Weights of a small transformer language model: untied embeddings, 619M tokens.
MLP neurons of a small language model. Each row is named by its layer, matrix (gate and up: input weights) and neuron, and shows model dimensions 352-607. Each number is 128 + 32 x the weight over its row's rms, rounded and kept within 0 to 255. Numbers have three digits each. A neuron's up and down rows have the sign that makes its largest values positive.
After each neuron's rows, "fires on" lists the tokens most often at its 100 highest values on Wikipedia text that the model never trained on.

L6.gate590:154086087133132136158123092101163101138115153129052159067150054145113156106146081090100115090103114135135107086139177116118128175117153122155123100089139072155133088141116103099124125197191129090158147110168084082108102168148108085172050143107074143053115096079197143122139148114107061152137157165067183120120123088149146144135110172155139123156134095161150104152136116143165145112079106132046108141109120103073153177103154131107228106071079114108125061173084162077142139111120155143124110100161154179151130147136136181135102064138120186152153131137114111165163195166120124069121154155152146144140103062067159174081160162159093114121184112056128164169186166140117128128119132105100139107146135097102179123157112143168094168180100113122128100121070178137185115148069163
L6.up590:154143131134131108151121142145082149093076122138084095143172063139173151179183104089140145136167082127140125109168106153129083113196144114199152128177091155125106148131113144146136111149123138147135118103110149139104103103116125096161169110105157149088154108132072143108104107161176136130136147138152191132127179153203136117062142161088139116163107128157146116107102129062135123111163175109134128136156069173120164164108136114079116106148160142189120086143123123121113135207122119097089132145102122148128067098134116140152159095136123084201125120137124090115076101158185157148201075151130125173152117089121105050085071136155091094105123165158148158118145107135171080110156096102152119143099123131101090166107055128125195161128111107156125110159135143141061102153141091
fires on: ",", " where", "es"

L6.gate2132:158109120091114134100111147110142061128165212128086124116068138132111118121079129148178124073197122051108136098107165111125176128143150144170171122121134117139129143161112102122100100159110153110161110162136055197114158065152063109103107146060080138131196136096186178112143126134141119157134174138153103114109114105189140135081069106142132116127158139161131150111135080134148100122150149101080146104125082138078162102164138103091158109080132138129115170099113147127131169157092064088122098103124080131138106120133147156118192115127153136083147190145134129094122143174130125142178094156140112072185111117136161137123077150151113110114146151135113113099160149152119115173061110089124132131098098083051112127099126122162195155114147141064118105195130128112123102195104139
L6.up2132:141127115121124112167132153127194170094101126159135141159116141142119081113113124149141092100125135095109167131106144104178183099111109113189123195129101143149076151117134165106125149123126082129107135077054098163076140135166073127149104107125120089163171112114103150170164106090174176128139154202113098124209188100186084112108095123134160137143100175116109132117123119119177090149130094069119160119140148132110115115116139131125140078100184134112126136118139096057156116164097110063128173140105130151090109117201121104136123078080114153095106093130128151156149145159143068093192123172126114108100145178154135119164146127105195150082148151136173075093122117114096118120170156136102168236117119107110042102162142209118162110121122121104122108233162123116113116149137113
fires on: " He", " She", " As", " In", " At", " From"

L6.gate1885:059094180158096120117172171153102118066191140117084140079102115150148087163105132124173117166124131107127123145127097140038080137104166133140135128091160102147178188126150184134156135088110146166116110128099084168137163149083158110116131135125145174090121136198168088116159096131068099113060164149093139126161024191109049176131086072102154149107160137162055124092086148126165076086138141131106145131108129132156191096142152108158102132071117165125116185107095191123198149182084097117092106093165098106140099191102148136109179112156115116148139145188065147132110163152126119083141137096087116104135135155098170119121150128115182191090129153118105188174111167161095125135088119123127148127125116170135128118153094155142153111153152117094072141122144092113160131126092153
L6.up1885:099113111145140126167110161133153201147148116147136109120138160188204150130146094140090145130123154115080088142197127111042082121116129148112110135124110133107146193130117087137176080075118106148065117158114079124111133190179120118102107186149109249128093135066153101187123146108141105122164128139171115181142089072179073150099127092144109121133134140153163160142175130132145132133147125054097128102142099121173098124096103057067131144122168102132190133124112154136147144128085170131164126143122110079094142104123154169073150122163138099093144113156101132129141170148110125182150141101142177140119109203075142136117120151174103107066145155176147092113120174105129115133036096159169108095078147138101092118115139057110139181084126154139137113065138149136151103141148118
fires on: " \"", " All", " all", " un", " pre", "All"

L6.gate2290:098121147122086158134124133121189044154145133097160150142151141136132205136123075130109124130133122163131148151123130092116122142174106157173149097112098135134087139171141166138088168176087103139079123122107110154099147089118141102129148133155125132091110092115132142070137149201102105107178111142064127136161128054116171176127194157112146131163140120142067104149149112155150136116075131119067191082114108144135102135128130135134122146080104104139146165132131127093083115145119146111113190177114089131153128096150117131093179088161127143117115133176148093164155128143220125079103120111150119159101155134104122152142081151203137114145099185130170139098158169147103200068126127149124157137142129223150171098193194149175147159142088127126072091085112168105087123131194137
L6.up2290:074106137145076106130102141145187075118118180152103111144076081116136099105121134170097134115061118133124112122098165135121093179134115121159159106050119124115109114114134126122149100078128095205117136113102108132110169169090149139054121160158136152129153132190155178228098162143127112133172113174138149078131113146162188194197125121099145152150103082093116158136128091154138163114114130154135110146081062133125127121141110145172077093070089120165132182155165125132129124094109127127110092162091175109126201099161148115147095109185134127119154074166065116140164156128121105135132090140082068140110073106146119118190116110158127115092160186132203106141126104162124052157191092122135089166142071140056095173164080099118159147121123124154149140145158112069157155154095128
fires on: " ", " where", " R", " K", " Mark", " J"

L6.gate1094:131106147121078068086117130115051110117114157119119163131126105130105086110160110134136071117110118105136112134101148138091183157137139138115133144131041083202135174171151106190183129090122096116111147176174177157188130117145110199144108072088083186087084144160130131099091117136088043119179120109110103143120145130139130123172131139170167146115179080093061125209140108150122178156074120153082140110118153149127129105110131096105100077134071097138146196082082131138126138171164126149138152095133071119142073134133131137124138109178146158130120091161117131118126134125156151117113095092176143076064114138117133090168153099104141061122143137144088202135125200136077140141187195121147115104159129159088108068158118162118151104121161171133164167044178096133143131109116104
L6.up1094:120116154142110189157155127203129075120079161084176165158028186114125112135088101129115138116131082170173211113136119161135144143124150111139132117075195152134209144115126123130072109121115110137152149081101100154174174094099072116160139084162155167120152140131050135117207111108143134138099148151153144146124121121114114119134117168146140124176105139148095144154122198101092151141179117167100163110102165131065136134133064134099166109094127166098108184124167118157131133179177160094167141124154143125138143119175121173090065169083151157131137132031133116146109154115113151196104154120064128115142094105174115062105134171137176113080131097097127138158143149161105084065114161152094157122139113162109196133145149099144127116059116119112104129141107146148081131126082156
fires on: ".S", "it", "ens", "D", "ø", " |"

L6.gate944:136147092076194125185175155147122110152072202167121103079157111111131100091127155121161115159141126165143135138142140135119172134131158091170109132144095138152125115137076137174110100143067111170109098080118198127117110108147094123128115157090142112099159150147137154108167122096074111088130160121148159103086083123113081132086081116089137088127148119113145137135136112132148111200158178150119143152129166115149097039128155181081142135110158109068098117102194195120182187155139142104099125153140155154121166056086113144111086157132131155095084058175110174093118130142104099144125126167206152207126164106160188174145123168139180145144116089142130192124111100082128110133125117096138114115133115202096098129124151097097146166163164073156120161130095107123187135180151146
L6.up944:116110081085137167125150142172142146092142139141135141104181186115132178176145151084076150067130088132146170128124132145173063127156130157104180154127134131170157149115106098125127099132160160102136101115145190102141111130071104104162141098076129175054134150069112096158118138190112163086138081087117114134037140143113105044152176152096136137147105095139107119119156124129114132091172122132114081151149110054138164152164116150104103155097107178119090099129149170125180108121138125108082048142138177120165142125102130135138074179145185159074127146162133127128142092132108154144124115181099119105161150130091147139175057144124195123141096125087153157129116128108164182150088117137149117084096089125128114133157086151080116063152161137109197141137166069192164164159105124
fires on: "-", "ran", "ed", "os", "d", " not"

L6.gate821:108105103152128140188101096159084128141099138109126141082076190096157160178114175126061102175145120094095144156094148103160144145128118152176134130134104117105155106088161098177120130117151146135077108155115160141160103126165140120145116092124100161125180152136105137100088150077159099090110196110122148122130133114083126082153096167127067125128179198085109172135117157132139174139115082113145098114147134105177111164095147121070138154097069146135123103151133149062175110146159040138122137087161126142167129154185173126045146087172207090084091194158111141116120200134114108113047116159109137139101074102123118091118088151114131205110149165127135087089155124050082129130073121101219089108112145181144113125081175124124165162121169087143130088156161159144106092130142160
L6.up821:145134077157083111093158140164159036078120108126158136105137128164113113151151147078148148184128129141160129055126140146145080083085068158140090137113149137131129131130166086145074167110169086148142174165101120174110107168136199174102137049115146095122160130081160132083150123151131155150156118092144155103148132104089175120169185137128172121098110176099124127088138152107134130119120114130165099157090145152186168133173169090079149104093139075128155148167134124176143153103164062161150149104145114160150111099057104141153206105116155164101141076191101147056142122128068106158135117077082087155156106108151140190137144114172161187043114133106154064128123064126151137119175127112174071136133175089154091148166157186145103089113112132137111194107136113147123161112141124
fires on: " an", "an", "ed", " ", "al", "ip"

L6.gate1419:173123118126094078080132126087099126184167119134134127119060152126117094189104093139142173125169174136153067096155085095193139084124173135128177123100148129160124159099097108122174114164190087174102127113157099099152108122187140168130120096141101118160090160109071164134068102079106133121157115134060121157128073109147096049163127116043086078063145113137088143124118042168095138090143125122145139101091132137130119216138118145140149105151137077125094094164120141037108128114124107140158185164120141113086144116150151132151047132129132132088141124162140109112125101149107142160153119109093164197127116145141126109062106127104156145106096138134078134109144132174083118131165091151099113108083151102152088129072108113152111109099177102143115154171180143097132158152178156
L6.up1419:106129134136131137178090124064159131177149147102115139093097128157132104113121127103126124077115097142152103129115019160171157109161173111120115117092162181125159158144149099114147095157128113133045150093144131115183147125174127186085149097133107120132093147100122135159089091080053127120146141099121140103098076115094127098166108106146127099096142123116106086146165034132152159138103115084184112138122135136114144118171129093067103085063111142161105076121135069156159140134162167152132118169111121167114151133123130143156062116176117171116162149122119126164152119120147088129138141098090155091122128137081156001090113120154155124149156149178109173089141132187074177119121134138120143086120168109093169141151066174178169085132146093127127122097186166077076117155114105
fires on: "\n\n", "er", "un", "pr", "y"

L6.gate1843:158093112093140139124104163152123137168137146211121092066139164189105166108108089075100122133156154124156075065101153103194137144128182146062083056098144137105140133121120099088105098082141192185063120118140107105117125131115098140100155060129154082112103134115139119131097111121130121159146180126136107132097117078126127082177153116110102084135159144116118089142134145118150136176107156144105103133073153094131069068126172113126121156089115088150130126074103103148089125155147152093099117130144172132071081096123142127131060132112132139115165127098069079138114127118112125190157099098104121090098192164162163120169149140109179142097115108111132168089141116140083118124097120109107160200127088135093144123154172100126119108081151166096143177100121135176106173190151148
L6.up1843:116082069111141175138160119142107126113164155078123137080136093155110051153139154136098075117156129127114117107133115129151180114217173065072132144122152172121167123098127118114127129158166114155098219163113098145157117150094111123091152182152162127181124119178125128079143169165175202120123132155141133145148168152117097088146153128151154129153134125194131145159144176124062105171084147127110114083112117140130046186126110135111163115085168156133144154147146129086159137125154136100166130116147096091121130095142064142095113091172182118118191104138075148099119147174170132162126141111104149089150161127146111143136143121072132135100117101116085093084154173138096089207128095158139070069145082114113099070170169146122164148159089162173129130167144078151157178175145116
fires on: "er", "al", "elf", "s", "ens", "ins"

L6.gate2255:126155161176158145077134178143101185150123160110142124154207097178100119127160168140089105160067083169120105087163119113094094119155125089097140115079096126096134166164147086117101121054009129102150101084142081140126121149135123081151132195149131136106166138135200090144098146069164151108086185114075152122154092148076126082160112141137123065090135115129127088140102146113129155165107128141095172122082135182152076100143098129048137137120117136065142195176129157136097118141081159144065123127177120116155116090157160170121164168139112142145193099126134158148138160027142158224180134092090143144105119094172158063109142083133135133164095154144143175088109086109132096157152139192052129158075162127105117158143117121103070163113104135152140134177132129107151137120143087
L6.up2255:090174086142094138123095155122159149143114130113074193160173103124135158091144111129097166154130086116121103135096101167136130155097165154131113086106080073113123161091085104156159150082115125155163125139112186164129135129109143158116109099173168114107165156167124151138231115234155153073101115148135103096145101158138094057161140105084140091119113087121086162063123146159147150064142147111126161149122116135124146057092142117094071145172053142105111124147099117127147182146114097083091114119216109117115097126111105123123128133205133113079137167117111146118145101114173130102157071144071116088100071090126111103170174133121122099118189121112149191138141173124114120116072150189089137160098088075180153167146115114097098087172145158193140083119138101099104079083122143
fires on: "\n", "ep", "+", "ours"